Weights of a small GPT-style language model, trained from scratch on English Wikipedia.
Size: width 192, 8.4M parameters.
Architecture: LayerNorm before each block, biases, tied embeddings.
Training: a variant of Muon for these matrices, 239M tokens, 7303 steps.
MLP neurons of a small language model. Each row is named by its layer, matrix (up: input weights) and neuron, and shows model dimensions 0-191. Each number is 500 + 40 x the weight over its row's rms, rounded and kept within 0 to 999. Numbers have three digits each.
After each neuron's rows, "fires on" lists the tokens most often at its 100 highest values on Wikipedia text that the model never trained on.

L14.up534:516509488474508577516489488512452530533528573488464503433444460555493576468472518529554507506453486472547479519496453519500489453527501551448459528533622476497494454525505474418470564483496515508566496544520476523555473385466461523481506442521542462436484490416525497565452448430430473491493509487570489450429492520512517578525504437451574490510544491484520472460515502510515540545482580472506409485432504478538501578507467504544548491481461510445452499459495514514453490552524522552523437510504592483462536498457490553524445481488494535464444467446458511542445546446538531538
fires on: " l", " L", "L", " all", "l"

L6.up93:486526483519516524469441465503521443477585520451461514486470566489565453544523522483527428542484486534537511599504547544512411439507461525436491532413514532499467516493493534487515540584484448518504598435454498480506450527496441533466510472482483464473588500484451446473480416484454517417449453519538562493450519488500532444555505539554500499537481490455517532529537499439518481464522475525531441462482481506469473514444509498518498454540452482478570540535521491549433520555571539493433533512455507542521479483521521582543496527501473542490465517502630441520553502511509462421
fires on: " ", "ember", "19", "20", "18"

L14.up736:421475488462427476546463482520423488568442532550501472503481499473504506558568439544440542485453484468448552576544517512544445527503532526446451485477587519514483478552490491568483512464497485506454495575491477493553489478505429501525391537496506481468470558521479480513530458515494493553506514460484467468444517528544533482472534459465492502528545486511518532550480485498449506488573511485528435515495519428577499595563506426518589443516518584501503433425459417517419527584507489523423501499528556488505433566477544500517501499508504523461518517488522522506505566457525504442
fires on: " l", " L"

L5.up718:495485578461518550508557520532456508494522506522512503527546432555449486525457506472568420487494414489467530541484493481477527486450460452480509493515547417502464488512440552523458539432577469536480472568546481466473481439535468433506461535553512471490483461497582521477446426495507457495474482501537481511518465521576427538549566526515508499547538570487452449460531448560499531458447528548555500496595493563486533486511464501559476526476431512554466481452553516529534546458426486461543527537541525527569461478503534503468528513521529514386448507540517508412529544534557498514
fires on: " ", " |", "The", " A", " |\n", "A"

L12.up142:467568471536506470498430478540526562494518481477477419525516523515518462533476511405462497536480494491492525515487523537492504537485573492488472437494588483502452481480486479533474559479418537468513521548508508574507464530495439487452506514474420488413484383452538496565534538487433512498508567450495515501450477511466538492480508477507537546530512485474472457548505569508482500501503538446535457489503485433596472533486535544566442433546577557536395506472551566514431507504495533517496441564488481516452508522481485512512473491549465603498510439579431554493459491439489490526
fires on: " l", "l", " play", "ay"

L8.up144:497523489507508504539486500470597538446461488490433518567472508482501426621562519442511480594519528490428439520526482437487499453523447447450539441448470539411469482442538514514519486613467456538560515500497475581474488509471472487471470497467484440474483476536509458481515539543557506557482562536523511515377557554527485487576479534511534617526485458523479545526500455561497452506492480494479487480548456546480537487500481433504550515482486492463501446513529489507490530492553519472473475496541548485582546448486465485455575498504492495516547575500495511536499455485482522448
fires on: "ork", "R", "res"

L15.up323:465455479559524510485512529542540492442592487592524465534474523467485450530486504463500543512464478464532521493523539552506509492478494490473529472517457534428483444463595501510542464493553487504548497551500577518496516472490542422440448440533530546496439452547458498547508474490516476508469512546542494465524489533519551528427480473499490508445522540500548520471548549527458504464502462528529500522520494507490469548424535455510520552503398547540589384483489476527437452562532421544555503486410483538467544437467432509401492465512541522507510509443579450451548489464522452502
fires on: "c", " w", "w", "ect", "ad"

L3.up42:469444482448571495513560439469491480503443531450544496461460513511517509444543527490433481478493578504522501482472430542421449582446491465477488456438493527517466510553412480520530516503511498472534520539448496553490524487490515488507511554491483486521464524476465475534468498468492499468528512494531496450605454443468545470480531520468612484503499511493425549526550531478510458530515556519564509460491432508480482584495569546537579507466568404531504531489529487545423491554515454506502572470526541481505402495458507534519475489542468532460521454543563520459447584505440452426
fires on: " re", " kn", "rans", " sup"

L4.up280:501500554496508536450579479518494476498526514485476537433506534456473453576541553554403462561450538502509490508520470571430494500491536437483552450538508503467498472521476452508503532474476515477515488507498483556466580484508483451479461570622487542453478488519489515509496483464519496507519545534428456525564511407500536506480446570457528489478507504429539572534579515445493477481516519505513421494432521517510483557506553558507567542479577474543519517505490503536392414517473449468565512500502482490458462461479594527542500467524468523510460503498579516456446563437456531504
fires on: " comm", " re", "rans"

L10.up620:537522510446444517544421487490515494535458540560517581470502537556422514453545484423498475553537572472506484542477530467496448510548504538404488506515533453559511559493480526460531449473486546456539446460455468500485526437567502473508488532488522513575485547520519525478551448445480476468528500568548474482495511481521515593495454500484437475503556501515513510498451528521552529502552477498471365513459540450549494441459481529495418514574487478496493522480418467463572402522413503556557460478522549490453562461492514526511488446497514513534443526456515555520462527490545513517
fires on: "a", "an", "u", "en"

L15.up483:487482542508467563497546551542478522531486513518488400477578447496469515407509488497521474473459499590551527552479510515470478487413506549530456524527559512538490438490578527556590516528502498476448519474459476521406539513464493468511471562538518513508420540502496446541487528505581520469429513493563541500522545485553486509449406491452528503545543404492477481467463485449481539532509504490511439469534504483509551459467516483511512508518520507519538557499497492514534484480508492537518414587537555470446471567436512464499484474516591509406498518456427442501536521501582453504
fires on: "\n", ")\n", "l", "o", "et"

L10.up137:536439601503535456509492465481536524501480441532502512537540403476518511459449604451477546481537414473507557494546513509406527514454472540507512512424482470509534498419546487461469449486480477543531527494485473534467547489458511530463514502508511486479499422522508441530556475520526513493509485473487524543525482602498508512482439503492489503493504547540476471580515514518496452560529474496425541509417541580498472436523484461514471515544511466456508547492492494552534493498539471596516494540483567471482423493442477487546447517534471432539507633557481493489497418522571556466
fires on: "ing", "ed", "s", "es", "ted", "t"

L13.up603:543439506497423495501469521474511488549561614498530590474489510544516435506548472472496433479445404492421512535531471508515445528491522482536531520502564502477467509528540525503431460574511522511498494503468512489459497437494448460532548516521491480487481525517392413486526485469511466513485553522593498553483500470456523472561564496492455480538465495497507522556480422499502554626520497491418473547491490454488481445448482496505463509492528532523476563498503541512492504522552505492460473441503442643453495502502538514501450485501438574489475527465427459506461544518450466461
fires on: "m", ".", "r", "l", "v", "n"

L15.up82:529509535492560527552530507498550503503479474519521493473493548526445468516488523431464476533511497553453457530570430472442450509451526499515420437491455472482444535494446578513553559500518552515513422525523501503451570542535520500472478545515456530540457500505466533429561451434448483501520492505504479476486463597490528559476446510449490502535502464438484573497419508551462455480588455474424480442487487507577479521503500445422479532556527525491544545537489515498415560488492535461523482585572480437494438506464544499568482499502507485427481466497529526517517544539570546559
fires on: " comm", "m", " Com", "l", " in", "at"

L10.up453:477458506473481484507579523495532468467459495489561491513537459451477539536503501457519479473448525478482503504565560399416553566561498548517408535410472510561437501490435531518519421593570565507507469459461542523508476511527515487545504521570466445544521465470447504599549480459521535503423468517491528504483504514479510550464467435512484538442473466494505471486476548419478505490540451537475448460489534433534488500493461501571513500445495570503493468515450509419485497590486599549523539492462514462547502482474499488488477445535489545469567528532483500540525514490589484497
fires on: "y", "ied", "ate", "p", "and"

L12.up420:543549543467540509490509481533512464539569483565520488504549523550510491528497478404566518495510509454473501581499549508570507556545522420509485534454520466506555561452498569456489526473518476474471523504422522518558479548469507474521471531482497501513591559438528439479449545558476476497419482529578456551532484487456530507475533471444541478455571485511545471424496486536586542478525489493466422531475545463502456465538491522478466483506477558495464528525527461531505524492536497522550537487531433506480455513482426510525450438505569534420443447495475514422479467363509482519
fires on: "l", "it", "c", "r", "h", "n"

L14.up299:500470464487453494560443525508454465517548452484486454502528520525585516486465635479545496493494453554496538532463485511512453511504447582524462528481493524510539550456575513492497490454434482560495493529480465453546488505500502492451500484488531497519435523488488576512476456479537549462487547520517500594365426514506511439459450545466384503443470457506472494380505550506450481535489373506536530554509487462529587524489530449502467532436486523471475539461497481521493501474548488436483508405493521496483470491433483502545484483518508487470573489445484472473514508524523507493
fires on: "port", "t", "or", "and", "ric"

L7.up391:482514458448399480522548510509496545442469477443544485475504548466479464493556529466510452530556574464493427495476546524493476493508500485561492440431541445519545468582530470463486483524551554482534543495563496500512526471465513530503456434595544513519467623500518472522533460489416537547522531432541519457492603480547541549430542436520521486454496432504493467531524538489487480464551530525500518519534538495462542477555489456465495483476497446511566505491596513535509466544452539433555502554495469542513457521539467502524495504462536522443485467511537522489414575477481439438
fires on: " ad", " re", " co", " pro"

L3.up347:505522437501489503495469424479518537519563520513427488479466552464430403557554490410474487589465460567523538512547477510498530560458530611472493507477462519508530498472476508427562528530510452485496481511474534415443434537450516509445601529573507468546482564452535544520407433530530473466464515528549442484470481540478543476508435489506470492436484505536434460556490493509482517504525480467503491450542439550505480519501504531488421566497428472494494471512532543477484510521478568476577507497498490519495523505526497536456449468457490535575528549538494539478491500493548578451
fires on: "as", " bu", " more"

L8.up215:552496489549483499507487538446510519474474493512516512543558559451430444566521482450416560440393564543491522520511510538484490507474508476583499580504416551487403483511514505525515496460461448475466555473507487476438489525460556484411505499539496571482528433503546504516519507537496563479471541502451518499494562560423458490463507522445479467487478495430484526504527499528477479426509487530531531541488517501493445483522513476509461542391488528455537445525499472582501570579479425482474535509435483572584514516476493518486495486524543539609506494522509516527564480496431499468
fires on: "and", " W", "w", "ast", " w", "W"

L6.up734:492528476490442543509477476487464511495506465515449497542466525499462468512522472503513504457503510533536533510589461391480483529574503495545451490490494507497498520513468496529502576494453462452496517525483442546571446533463506429537501527483490528461457581539536482534527512558504470617467534502486501511469582529454543424450509585469401487502485480496479477535517484493483525478483497555437397482461464482468514441525492504537461441458596526479458467384467565514502511489543457488472517544614416544471425492466512468464534512531547519530476544572517496500508466531515529571
fires on: "ear", "irect", "ay", "ct", "est", "act"

L15.up79:631568459551489496587393539459540454511481509504467428405513491482508466539442505470475494513441535474531524557481469478509391455495415550563480506508462518510483510642467471495504443521467503519471472502468478533484458443582527575488469529503533520487466486492479508450441471488473548495462503510558428557516579514483538526440537558514520502491533519478562475474524494505492469496509450483494478531529513468447513474506497531431562465520530507487415575478536514477525491459518519525479540524503487482515515578460540526577504545548463501437505510497468539454442511539518507539
fires on: " d", " tr", "i", "ft", " Q", " r"

L14.up598:510487552509452555465502542483570513500546490497482528440568497533373540537509477525496479506483533513480505506580486484477483542490483452501496430477549533468510535462510506544486529581552553532496474537539448534514595484558561411468507512542519448471498530433558444472498512431489550493480550505480526448559402554543585489492484466597522490479447442486432525481521479452473486490489498545509532479568560452498489454567516481470428566525479521452522530469546517510447536447561547491441556500506453471437525523547525491504431538528488561427501480472469460460506489479514518532
fires on: "m", "et", "ort", "at", "ar"

L7.up488:574486455516483489519503495532466446482439510504473570468539496506478469522614452438500458481466509495381522478457527494507509440532530514554509548524572456486462414528516531503536480513526508440440538531478522568586511496501510513546505386509516465514446574484501420496466459483449527534444495508521557533483499473479476492594526472510542466540527499432506566469495512529486482477521570508544467507428488515557521481493459429536536542492401539540598498453509533478442560546509516485525489508454515494500516481477488532517538473448580546444493531458420509503506541456509572496
fires on: ")", " l", "ab", "N", "L", "ident"

L3.up167:527426461503477510515541505411506503533484482540512540456526559451486475430453466479506441461530516525492543509492521489462448452493507405527478466459455510565498438532424425481496523504524495565465531526497482525477470432431502453519525506621544591460567572520551466473449431503508526436527536553520486500524466435502543438506490501512538516477481509494485531523513529467384493478607562433508572509525439495469469552532516536464517576453504484444498550465521487512464495522514436466538523513521539520517479473522514548526493450476472516479500538533574543510477598506482552521
fires on: "re", "rans", " she", " re", " ro"

L14.up49:500536571496550532494425579420482484463499502462476503501535475540440455505554562445461525463516469484602545482481535590497496519425500428552482480509486492455496502458419516512516496550445517554478502499519487450455496479470467493429512490558484541518421557532543522595562516517517511474513452531567481499475495472507439477434453467474488454573514530522474473554512481483546452492509526509576370442529563506532524498425474461523451592515517478463515491527496571459529531510538425498526456537473504539471505499526538478384494468531530516526467525521539499495519554469486488500
fires on: " |\n", ")\n", "\n"

L7.up125:562481490507467580437544467484503457471544524497559489521507464466533502503448438442474520491413488415451488464482477489452523591551436491557434534464519493476453518463539547537526513549529545490565529439442521462449565572514548519405501495494515495484475446502530494536487461472519522520480406521506544540502499560474493494465527495476556541489492532519524462506527539509500500554453569482447445518476524439469513496564525480527532515489477529506553493518525497482561489598520524578554517505581482526504449483530490466445508500513512382462546520485457607484456494502485395537
fires on: "op", "and", "he", "y", "ied", "p"

L6.up73:575471469437560532483557527515456489551492482450498620533453516495475483540435533451483483540474536527474498501503548494471499561535470490509512486377455524480490576476507484483491536496576495505479486500461533538507537438510507389548519478514422513473529478500496495517513467536503495593478471511466548553475570566434496429531547483489512520559482481487557477486441543480446475536521456465575502496485484467602421494459474535459500438569521497495580518488449457505567529455455451555521538475503512478449476450550582495532466555511446460474500550499497515494477487453428483526
fires on: "ent", " Count", "enc", " United", "anc", "ount"

L10.up644:482443466588444444476564496459539525504453508583508475527502530474498530508506457576549422567385468417521504479534571521459510475497488493429450488488413437429516497547533539503478481555426483497500449488554455515452519458473479517551541522507474543539477500451537535485429446446444536533537488506523560542491512510489491586543480524523464522523444476494556476557508542536524516459537501447477414481472594553491532531482585455523471505487514450474545457516579494537516490530517482499539441521488575509443462464486463476534465497443492430516436530497496518483516484516472469524
fires on: "a", "ra", "ake", "an", "are", "le"

L8.up697:419437513455507545482456473505483544535439537562494542539551465455445493531492564495543545546518469418496582511538532447439491419438473540467458490490513507507507503459464546432531478468457502437504548435470484471568611484476423499535524540450501489504528536508484552506471483506479569510462493486492484529468443516410481493500509514551547542492507529523472504475487479490528504571489478455515582521564511439549501506486481470496478475414443493450366518500432482519469465519459452487529460509494563532485505547500450538517429501523521477462459522477474540485540455615515528543
fires on: "s", "es", "h", "v", "te", "ors"

L12.up556:496465501442455531587565467454524507452519506551520506493466475445560501567538545470557474512525521465467474527400528516501472461574522516492521449514455529486496483559456478573555420560560450524515483553493505545504518453434486460433496574501503468526524515557504403497522532525529495519534556498450566481513494499565420508516502467552460562561553496463505471503552466456428465516475543499436511419532449482587521494494455494510461503496437501476474427524534515563461475452433499460444513425511460553564562519504497509481500512493515588535516489446465476529519527511483564494
fires on: "R", "V", "F", "D", "A", "E"

L10.up201:529495511470461483516553486589505498509467471500533515491497460477497443533537502496533549464540467503471455512470547457432491456490542529482494463521614434473539592575484523436500460475455473488498531546548453492565457476485503554409506479438546495485563496564488512462515474468456510535489436492474497613539480426558462543496517515470492534509528505477540497546519507473552417519487520610517494561471497466514530516526508492511562555480545591481499520512552487521460483506507554520496479510480479469525508473523480500465534508531422590470451407481440502394529512454399518472
fires on: "c", "b", "uch", "he"

L4.up127:437447562483393476520570450435500484559440495480443420500471507524457489471449507442516526482511397459466539480539556529454480498514532473492442513466480461499536547470479498488563505515497438532497411470519501504498449442492477409505475471517481524474529573508508500467533553514494471452565467575495466533508488461533527527438476547481435507490476502589579440549561503491546508481506522470465508488508480568471476522518515493405498463461523512549461457541555468543455555509439485478555464488549564528431446488516544476480527523516441461536516483493611527485511506573516453523
fires on: "ra", " Le", "20", "a", " Ch", " Re"

L5.up605:470517573505466503533497502511423503559551478515452497457520488451424453533483461540483439459467460483485447471453470451492513489485572537524509524459565465390458548532499544447536463433492544521455517519540496491398469495539436620448574465566535532464554531493475518448477537446460505498492494542531494429521514411456490520484543541551463489499474446539515518558481500495487503471494430554500495572444444491491481454455485594524492526494504509508466530522534447464493540502462560441539566537463486472485577527515532477522491505516468566542533543572505485561530494551536493515
fires on: "ra", " ab", " comp", " sub"

L6.up96:494465481522576556366481506515511436513496489490513471563451575510489457481461516521462495523469570492506506571450528504457494447470505446455547534486467537606565491565535492502483566467515486536509495524458494461511462601444436432526473535536456505445536545475566457466470521466474561482485476536530483405481507541531503508543450526486498445551469545501514515506525463417519465464529435470509505554615487491505550515481453555556546500455464484445525514489509494540480510506528522502497511549530531514477468448508518478605491415490532505536508526535549550552534490426504471453
fires on: "19", "18", ":"

L8.up736:468417447542483560479493451427567400496565548527473492504448520530485544496458462453461499462492506455481466552481500504534549530468484482496505469539577497544518494488527506503509494556468485512504507462400489476447425556438434493580491550482440465526528529453433458481535456478545543554501539564560465545497504502566473497566505482508489468596528481603521456463532482450511482521540478508501487515500536487569482496477473531556437449471519465518521538574524501506517541542494444566495447454450540580480442500474508461527517553566481469538453452455509522520490537429517578494
fires on: "in", "act", "l", "n", "ly"

L4.up2:533523486500533578416467529469520507523518491425470514475530480496444552559520526512482483407498505507519539506519507503506487396489478516483514535465489460542496466531528461534489542535558386508530560575468488451459570506462465513503523575475522495500446517495541467490578506436563512553537529494520499507525475557549516475510516435440453437494557497364474486414485494502492477551427450551541420527526578473563546524498492524539508534441511462469447450488519471504453444496522494507545441534485506537466480540545425454558535510483531546534431447521544521519478531534501538511
fires on: "\n", " /", ")\n"

L4.up723:481538464453611504484525525538486467543463492512522554521495569496442508505478485476444477544499569516505473478497497509505494504518499507481517476429486481555506491495440427491515508473538477482450404557466549547500453460513477427540494548431404545498552533521464510456499469472505490544510516526437443501484475531460490459520482556490493588479463510512507483547482443484463441520561523462532598492447458489558503477412481508474546396575480479460563508444450508491539562549572567465518524456595464444472427465527534547585490438513482493493465507522552541472504471509516499454
fires on: " us", "ent", " t", " cent", "enc", " T"

L15.up576:477501500519500531481543556467532435536559502485512519502451417491465409465486497623572508514458484463472524492533545500514524458525437551526511537469460492527553430434480548528498504537510460540505542565611515441531480537544532466521540510546439551483477507508513504495466579491593479499452514511554459512477512479444430383467453515453464438503468517514479483487515500505482556479511501520519503507477500464556515511560551480517459524515517586487462421509601474467434513500511470538512441464541465420479573513570483492496499424470483529544526513499531482528446460552533526543
fires on: " (", " n", "iv", " a"

L14.up345:481475459497551540519516476554466553529468479498491468503501560549548515529557496587554456551493523431507528420436517550512521506492514548475478520442477461497516493387503520466493480498554430547496503523538520495451479473586429417556492513496519483486455481447535459459489523424497487558567491483492520593513516513444494485444552524471519554498519492532515531582506487545520457533551505534425484505481517475480449505427460508503504506366433468525493477516519468524449524477434454558485518486587456507463495446481419552545480510577485490535495483495444539445574455477529472475
fires on: " are", " was", " were", " is", " ass"

L3.up192:524458511469478552438563488514487515481461380484522423467556450445452426563511569530490533443479451436511519531541540530518491550487472537529455501470466441512590515446467519432530479483435507544548563461547534472537576570475524460494521536564521543464547499567509426509527537476525476511491468461466465493478441491522539534471504488487501524477532513423509503458475499439505593519553485498517473491568519513467492482487532490574587456563515570556470532504551552539538441471528504504535506477503499483533435531475538477447570469489503515508450466477440600494493484471450491512
fires on: "s", ")\n", "ow", "\n", "and", " a"

L3.up436:576469505481524498478487457513442513473490480605545542534492562513473478512477519494458544499425505458549518434502493473453466473393521450495501533551425483445497489430464494503509541513498432482526502522431510523515482541556475389499501542474529480474575486530577460512465548488543457536445477485526494601479497532490456466561546533535577541484534468560474499529497450556489522578548467475456458515540455508485498523497453555481522618508533515499521502472476530564459450484562396567419522463527498493505486512521504494577531462497507452529455484538466537470484464481499560487
fires on: " were", " are", " was"

L4.up433:561509409455485486520510496490517456523525561550468503492517537486526560516478532502454458423469467508503520487519465512441452523468540408444502476457515507534537517428518505469456507519577538586462506525518482525487509498494541482514431471571473563413579532530576532505485524497540485535495530492511404521507477413478523475494499471466487560487482471592535459538537568447472404494519472464418460471555492527501552490482567541491564455525447471440486502520515499545484456462483470513534554465575467491515453463537474459500497385494471426487454449510495513515508536537562470566
fires on: " re", " bec", "re"

L8.up467:437425529495502478624524504549535554507517522488458518461449521463504512499504469523550477531529479500390530457496462506521473438511537522446443553480545448478451483549572462446488547482515529521519505522491432497539494470465455546487587556550502524474499490522481477557462484463483515475485537546544447506506539377510538522434541546456531531462514502534568427528443518524509516457541552497492419484433496395548497521455475500533496522446440542527482441493518503501508532587547499492506489502474484487471550479471449523535500363495499563522484517526494586518493469475534484544
fires on: " l", "l", "ell", " h", "all"

L7.up690:479394487512490489520538449555473504494466447488421454539444519424506442484445501449593541537509482535460458558436512562490594457505480534441547507416480507527490563506478500445537416453532476527550484531478518531526529479573505591437540539503519460460561495428487475421504459498507451515545455435522449530481494494547517469492506620485457541482528470513508537523506476485487490504517472533494570513495490517601583511523491459496508566445470536495449534500464510536402478508519486522456463528547509477506476483505437482515502479533532485502512508445541517538583493534462460500
fires on: "s", "qu", "c", "he", "th", "m"

L5.up352:510549476499521498536534513527506580431473498430514520450552501448476471576596455525497471424480525518508480540534527532547499483463456532540511483506513476492490524434539522473576442452488491541506453526473457484535491559504523463574571476507486581463559496444522547518522489422466484537438507448481502539492529478537529480484456553485447527404426518525488444476450478451539490483447489541505428515426539515561492477417512507493566463476467544525492494507511481543454496542525557489514491446508449503532546582505500482423545483461524498522530475366545598495459472456479537506
fires on: "ow", "az", " New"

L10.up312:520506567447506456533480532497501467522470469476525518485513490484411507474533512507431423472501444485518521552470510521463484570489488518422475485410539516523521551545457442453489433486486487420523491448480518460465534543495509520481516559415460519459500458524463504477482482421499511501581497557497460542570495475550545464486467454532477555549485525558515486506510465511419442471516469447563415564498469518515489424539540475549429563468478490496499443523410474543505571534440497563546520452585556526579578544517535523493480446558509577533454487467508507514497515490514528516
fires on: "ra", " R", "ral", "en", "R", "a"

L3.up71:576571460457487564475494524537502416518500527489463532511525489445542502508556486482461454496494511473514412538581538512547561505449560571460488483393481494439530459482501435483537522512472445556494493443381531496526469568445488514567544507515550480494498554533482529492444496421501502433430470545549504505493458510484535426537454445480476466455416496525535494519550524447521595492495470558492496515462475525484424529468526520548466569517502464535538506479469459500471479510525535523562461529490515487550532502558519482506476476370492535509491579530527520547504496486509522478
fires on: "a", " m", "j", "as"

L15.up427:516450537493518555510554406451489564484489552498493537497475501509459492466433504476494462473509554505500544467442499451483442449511506485457487429521496445517508444450478495455408451567509505456547556499449566491487529517513475517499445534525478489477501470491573479471498555525441440559492587484561502493496527480510479487474508481466526452512570407514487531552472505570460595585458571528487507534506567543459513545538578481552529453528464526519507541459542564537463527499504430484475505478473524498445412554494453607416428481482525531475444456505523482452497525504500534489
fires on: " and", "p", "le", " are", " f", " or"

L8.up479:545393527487490445497534455471512491478506501533580546510510511488475531557488657460530521488479466465499626532559529481484540474484521523521530527473518466448506469403481519509456483439490499514466416526484441511534526537467503507497470497454516473529483464516541458501423499492532496564479490552429486555478520516448500528509468545577549511482433522467507408464461492558504485518453530499462506537469448502497507466502483455560558526512509530481492480480540512471510480517532415454585455466521506443549444480434472487552398538506454492461454527530499551541439485545562501558
fires on: "s", "ing", "es", "e"

L15.up564:519507464521555543442516527494529532502482574502596528525470483521525529477487450520557465530459496500539466455387577481482462488545502540406545507523493477511484518486489489477453448483492504550499484511463554519526535473535486480467557572548480447452498449558492448479498482527509501452539551470496538564476541541490515530460552501402496516556586451526476496463530505510470449476449496496499543503478572539479487482478531500573572449528559474507517510434538508568485446513496462542434542448493508487488496480572428541533495452528449625512467412446536417459457496521536467548
fires on: ",", " and", " |", " &", " c", " are"

L10.up106:503456598516482517481537503532486434497492553489544455470512455534526511402497573481505490523499458471488550624515508512438490553476523487504437478500479538540444536449529615585545447471529484432515497463492476508516525538526530486491461464487481458539493563497479485468498492499496491591478442531592410552530489518529502541530460549481492526445505468419487478505536534475530470476485564488543467539523509432484513496535518453492564499525487519519465459490472537436491603510488463501531492508492483537465465439402478477447568482561553528518486391471521460478461516438506519449
fires on: "l", "c", "t", "enn"

L12.up131:460405487444544428484546567425457528421499486502567573517473514448516460537529515459530518474470554463510472544467460499558469517493482464462482464485479459527439440484570454523475465467507531485563567504506515530426568501572445570600522495580517502496508488505506498506497469475418550456482554495489481468516493530447526519461542476511497493539588435542500436488479424517498481484468517550508476484509471508528515511514512490532540520496535454472541471430552561556488499544461530521567460491522463516448551466542488542534497520483471568435484527511579449554553545568449425509
fires on: " ad", " pro", "ec", " con", " dis"

L15.up544:462497530510533499437478474593533528474492558418550453489496494496501555448526517497524479532512491464545508516471527500454505463528444544401430493512468466466535482489439506518473439461468591482467573483486517543453531497400530510500512554465412480492502514521545533528481609492511522430457537534527524513518476511517517479560540476487483545553450486582502535518437470576529465550492531547494482410539485513545504524615493430533456540494485490452451554482507562465496464471464422424571489559491550485503562506520542541486492513482487465516457500545542457464512471443459462520
fires on: "v", " a", " S", "f", "ss", "te"

L3.up687:505549477535472576485466493476473484508508537474519460440461505544408472509545445504485497509477509487541532504491493490455572500495426529503560469500518512471489543588528521509494516519485478481552529459499526527506458549574520524444566559567547495460527485412509466577466521510465542584481536491504536500394504495449475468453482490524478451523525451420521473489551481450502512482486508571424476467468522506485452498524496450457529456479539412492476478470378567519472571567462519426533475454568489549489460492540443545515479517499558483483526449513596525553482493474598499531
fires on: " under", " =\n\n", "reat", "ong", "ear", "irect"

L5.up746:502554487480595503447450493501533564557492533461410538522470506488462488527480505477445527581431551464460507591564510535495435585511502550498588499505501508536436476483500518524533483447520457505508457454433489545465487439511515481524482576525526408493566450515497448444503493501563485539533484504505509524483491504471514499454531518467529567532481509533510503451545532483529452515530441412517524513469487529501499519450517551490464541489479523458564383428402507487476513480529498520469469477523545548432485506541517502450516571526423521466475511458542531507464505430451425427
fires on: "enn", "ew", "anc", "enc", " Count"

L15.up120:546495491502484550543508531491520536466442594477537504485576497510546496589486472548469506517516464539597522467496506548525486559461523538410469503496447437450525468425486465508485414534469501505518464476479487499508467595514453446483529503510560574448441486462535479461465475509569498462521444466558482551547523506502589505443553588486525500581463521556528459513449503515546469444545450438503516436487500469440507457510552510543564542488561421445515513452504531531508530446462472440472456540509465473518485500577490458479542514530493509537534488485462451450476488503527476582
fires on: " c", " is", " are", "ile", "ed"

L5.up498:536495522469481526501429489550466472560499501559423504497505429509451472556485576486498490516532454484519601518504501519493529469417505464539488550579504472530470517612492505485491554540523506490470529576414464506477523508544472441483441525442491563535467502447541460589539508464500463522464491463546479489464542504538501507506473449485502490595588485444522481518500489515502512487492496479549467525520506507516505487419407523643553508559476431536433466504476485477492538487513530519561462539481492528472448484501526480528463475497523442429406472467570460451472474518556506473
fires on: " ", " |\n", "\n", ")\n", " =\n\n"

L6.up99:470453511523525538502499489498557472593555512511520425474524472494414446518436483486511361539520553565514546480483528504499511436505497472489447499466561476499476494518537522510512472484472521517498519477477542442510468489445515539510448531452490560476547503535461481488461441575512550493523507527546504432443471490492527518554487536505579503520556477537515478475460483428519513445477460439575437531494552476495503584461474454452457494496448565520636542465494499535504478547444553527510541520507562527469540468547494465524537486515542554560518539488534476561491522451483457374
fires on: "19", "20", "18", "ember"